python train.py --n_kv_head=2 --vocab_size=8192 --final_lr_fraction=0.0 --batch_tokens=65536 --seq_len=512
MLP neurons of a small language model. Each row is named by its layer, matrix (down: output weights) and neuron, and shows model dimensions 0-255. Each number is 500 + 50 x the weight over its row's rms, rounded and kept within 0 to 999. Numbers have three digits each. A neuron's up and down rows have the sign that makes its largest values positive.
After each neuron's rows, "raises" lists the tokens whose logits its output raises most directly, leaving later layers aside.

L7.down30:500436494529519483544531528552474485439536541562512506388623533571492437485530504508485482525493496471472553591528515517538549490539516529463535552500471468572485440515504549560422416481441470506512511452503513443467401500511492567517508627553509581437517472455438399481405484480443424390479552492566523474493411553546440560534471580415567519633547558514466445451529425503513475475552500492605483484546508500445497482575447495608470481476540472578495487509495521558543462493640488465525573560476567537526354487478637525506462487509474420544549484513448549526428546453530510500479450524492539552475571482478503442560579554498499470496419483502581536440520582442460366559483501525561459463521553521500639553454531508492424509454547516431563553495603459508453452511481549
raises: " This", " After", " However", " While", " With"

L7.down257:530403505452485494510466373412557502498489544485487556549558430487468459468492473402463462451518475478519471551505532417519506502493406511436448492462563480514537507522501529512509542524527473496478462494506448493560471428579544535535458515500395503418506531569475599371495592508461586489468532468545505449537558412537537500502469396449438440457404455537510482473465521521462518452603488495491456539496484431446596491607517517454588540459461507491499530472501397406545391554420487478589484491527464411525500406487495466459538511519548547455497574548400441503526499529607474463506533513472425469489486495495488434605579577572567468492514450539565491573448555521458553534551395467634521445545592559598480411449511474472556504464436550468461491429476468523581565490514446
raises: "ing", "ist", "ists", "itt", "er"

L7.down44:543476524558439462439644490573436481550531452571518482494377521406427459455526517544502527478416550476564528525525502552645500510472519485488519429557437502490525572519449449500534550447548592499539551495482492439587534512414418537533509532512528603469515512478490499537565496448488443502497534534465515526416477369498547530524461472532564516570506522557477547521509400490466457453420513474448482482467501535518429518520486559523487531388490614553518479527410493473550498495520469624513560434495572492466414517507538544528547501454552518535480508546567557505534516460497507579602501492450429551433546545539515562472505478505502552508552474476473315518504476373500403472506498450591444464415442404506444610565421477471550419467551480463488573512513468465503504432558503
raises: "\",", "\"", "\")", "\".", "ris"

L7.down366:524552511441502471594414568550519457552510472447477494488536501470569474523506556550411567499494555566496513508503364462506574465488417509408450428530532555494471469531479444520625568448542571486457475514467475478500485404581450521486587533549555442489516489428470526459398487499436603590472464474535489498565501467441514372535516524560468421444555530459464567427426512520589485531540571497512543475483490634588454434591457400493436576508486426468488525498507487561470476543508449428578601501474521525516456544518420471423422499487516529530561446428582409542515475544494447493504461495490516478500528509525458508443455375529437505571469611458535502514452504520568408495532465585446416492571555515487515508529544501484550513438552503456540496486600514588446514478505426
raises: "o", "ae", "ot", "on", "ky"

L4.down364:516438451424535457458517464469486421464484545469481475454466451540466508563501583433483471563444501443551578531452447482478540520478456464496553522505488519612474540446545560425491534510478571555493494509421534562548461514510511458527554418466519507546473492469497484499537429606473574499562422592510449435647591576432537555565518460512538504485513537514519386463513467551426540550544516518576521452499412519448517434576504405494510509520502444445531597456557498412456503521505467547469554510460560382471499488461426430427535474463569497526538581484508529494532505496534424550536558545471487435515501450560470472474513367554442491489512554457496676588439515512533515485561466478588490492521567604514528564489644498641508579542472493493488606442495547519504486528500527
raises: "ists", "ty", "ist", "ism", "e"

L7.down396:523499456454535496513463497444460465543479539557379473547421514406510492494496429425531468537525522504482523534542555500467450453468547478510540437516453535525505535555495533388487538569500538577566497492487439514541479512520545506622486492478486499477479481443537509532536507423437542569486628514545528485466487512535459511436416617493441455459484593442456474446464521595534436500505422461437508561594474497564521510431513464514529523523458538506412494467530480470495456506573491587442464436560595482497386498562354481554541432431507486525535509543497453468386569509554528513549533423474443495575622534466439536571543588522563551517461428506525478575441524478442353472502477505534535501541490457413503682464558559481511403532544496575561501495471547462507495462556429
raises: ").", "”", "\".", "),", "\")"

L5.down650:469541506492554487554519527418454496394537452418490448462500562493526460450510534513411492456396622531508593515568479509494514378518494498547544535513515367594534460481496412561522450487424508553461547529511480598595385598466477502557385487494524520496530533534453540468454503461426559469518482484505421532449510524477532550509474576527477496549479546547471569509431431571417490470473554460543484501569451546498475509470496451362462472551531512517435469524522419561517374547510510528490565491442416526438518449557504581516403490470480441494515504510445431419521509587545441492471482579422468491430574585497446538526513542515465530496536450651483501507442534442519447513452438543505483409478480454466503494442449569426491539449513547606530500469455394492439515457534480
raises: " ", ",", " I", "1", "."

L7.down235:471509492553555542397422480529499478486389482491472475487502525512518449520500436506524442452506450475509410441439449449631458565430487537461508588443421503528521471531533531503511440500403473496543569529516575493466584552526531476444406547524392585417504524561488514412486497460549452517536467532452488469503447495536535518430534467490540514562458544500479503414450468475519610472525458529609509571481565594495565514449417472524471437571605483462597455481558501324445419537532445420510497485495519523430518552518470473551457547430509512494461568518528549325540470557522479517500453505590574535592467489470508532539507517489476476434490566500474528527454319521434548527547511470510494487432521469495504554459543490453531523575454485469539621464503484459510463557429491
raises: "ized", "ised", "ising", "izing", " what"

L5.down117:460493443495492529505483467477495591505469458523482502453506513507463595484483514501456503524417530455468404517524507559586582494529459477490552484493468452493581584541573463442432536483532472523524489380581452443462524552583408560446497452476497509371570469506468510491460398468517568488476551495492574524469543404431514539415533552531554460550530586504453390517514587437512494505532526623502459449540472506451485435548501456482485464500316501484629495485463470502522485516524487511537536505464516566457515453467563504541617468460545429456467601574485525510479479499476514548614491564415531483581479541488538557501493430565594488504499462408489418437542516406463516597523556429535458536532526567516549562526471614527415496467506488406556477450479383500539450504539505
raises: "ever", " did", "get", " they", " could"

L7.down215:524486558495468540522441482519542461501572509516480544475580532490411504545525445533420556523447633534447526483504504459532564533460540532568495538492453478540485484480453490570480519458490560421530463488501472455570393480462198449532461553456476473422487508539494397423459537482491501485414392546529512525485545487451525463543512426601510441505501608436524442453475474486518510519523547465571453482457576464538469515542455450567494475574418502533454577493536455593587467521486501461562524486534450505454541521494477487462552444460478552473482509510484489447509500478544426437453464587458415455556468444469419523539436543509505432524532449572573508577516484549482465519589470475482550530424392475468454530432509558506578527505457463558495457449431476508420535604551437
raises: "-", " ", ",", "s", "."

L4.down461:529574540485552494543418541505524538486561430483501571470469590555441578547462394542529519586488494495606577453599475469458511487496498482511533471507501496492561535498508450510521498574466507549488402550470545529616464506517302502489500549481465477500514512423556473450447489480408542540516563492497487522504409494496561498532519501560483492534467612478542446448558486541465508401550568504464473532454480460430515582496422506591383514542508506463508568472542441624577547545462537406578553523532432496507433508605542485468504546531479512485558542508433502450567481493502519514484483631438452504508484578475490531533425563536562513476565453592442523506488541487477509495578495491457489407458479486590515568359452543571538447532427483639500500424430445499464520485498503
raises: " ", ",", "-", ".", "\n"

L7.down479:484488493584462501551520546490461564540536441542446497541445538510540509433506481517504491479493498438410518496524467432554412523448474438410521539481525573474476467528509563451534483485451355487365529436586502516429486411609522551566473451476477470518580531511472492473434442540485479521469521538498450467418512519339507405465529461550536545564499431485535497526513437491498478460472451478582614508478561507446390433609539504566435430489575535506480487390527455554531420574578512562411462480515379487515467488542442466463542480516591438524443484360426496474485469458509514461506553520532442500515533542388445534475475501573435490457608478578468478554430495542438476536473444538500482513470415580549406508476496541572584450553469526493519494547556462493493505473530472
raises: "ell", "el", "ally", "ian", "et"

L7.down437:472574562528496498572493464584435517573548523488553412482523430539401548478494435534527485485472604563528580434603531495440456471477496596521526559445488493505542620526532456481508565487471511461528513415540465508512481454475576475490449534543560567537464458560501471486570527497448498422548600494456494537445440473438537473469505461533514513520425520528457574502445415609387543459479545500501539465558582474437517520395525448441470541568465485546523571443511404490436463438469550629475421519549521545472472568399572602480454469529611539492532524525544584516516519479486483560451500528436398508476476463371474495507543533517453452566558499598492533496479525468362525571451459486577527453430502498479498456471507476473456506515491459493480536549430608425494470572561450
raises: ".", " of", ",", "s", " in"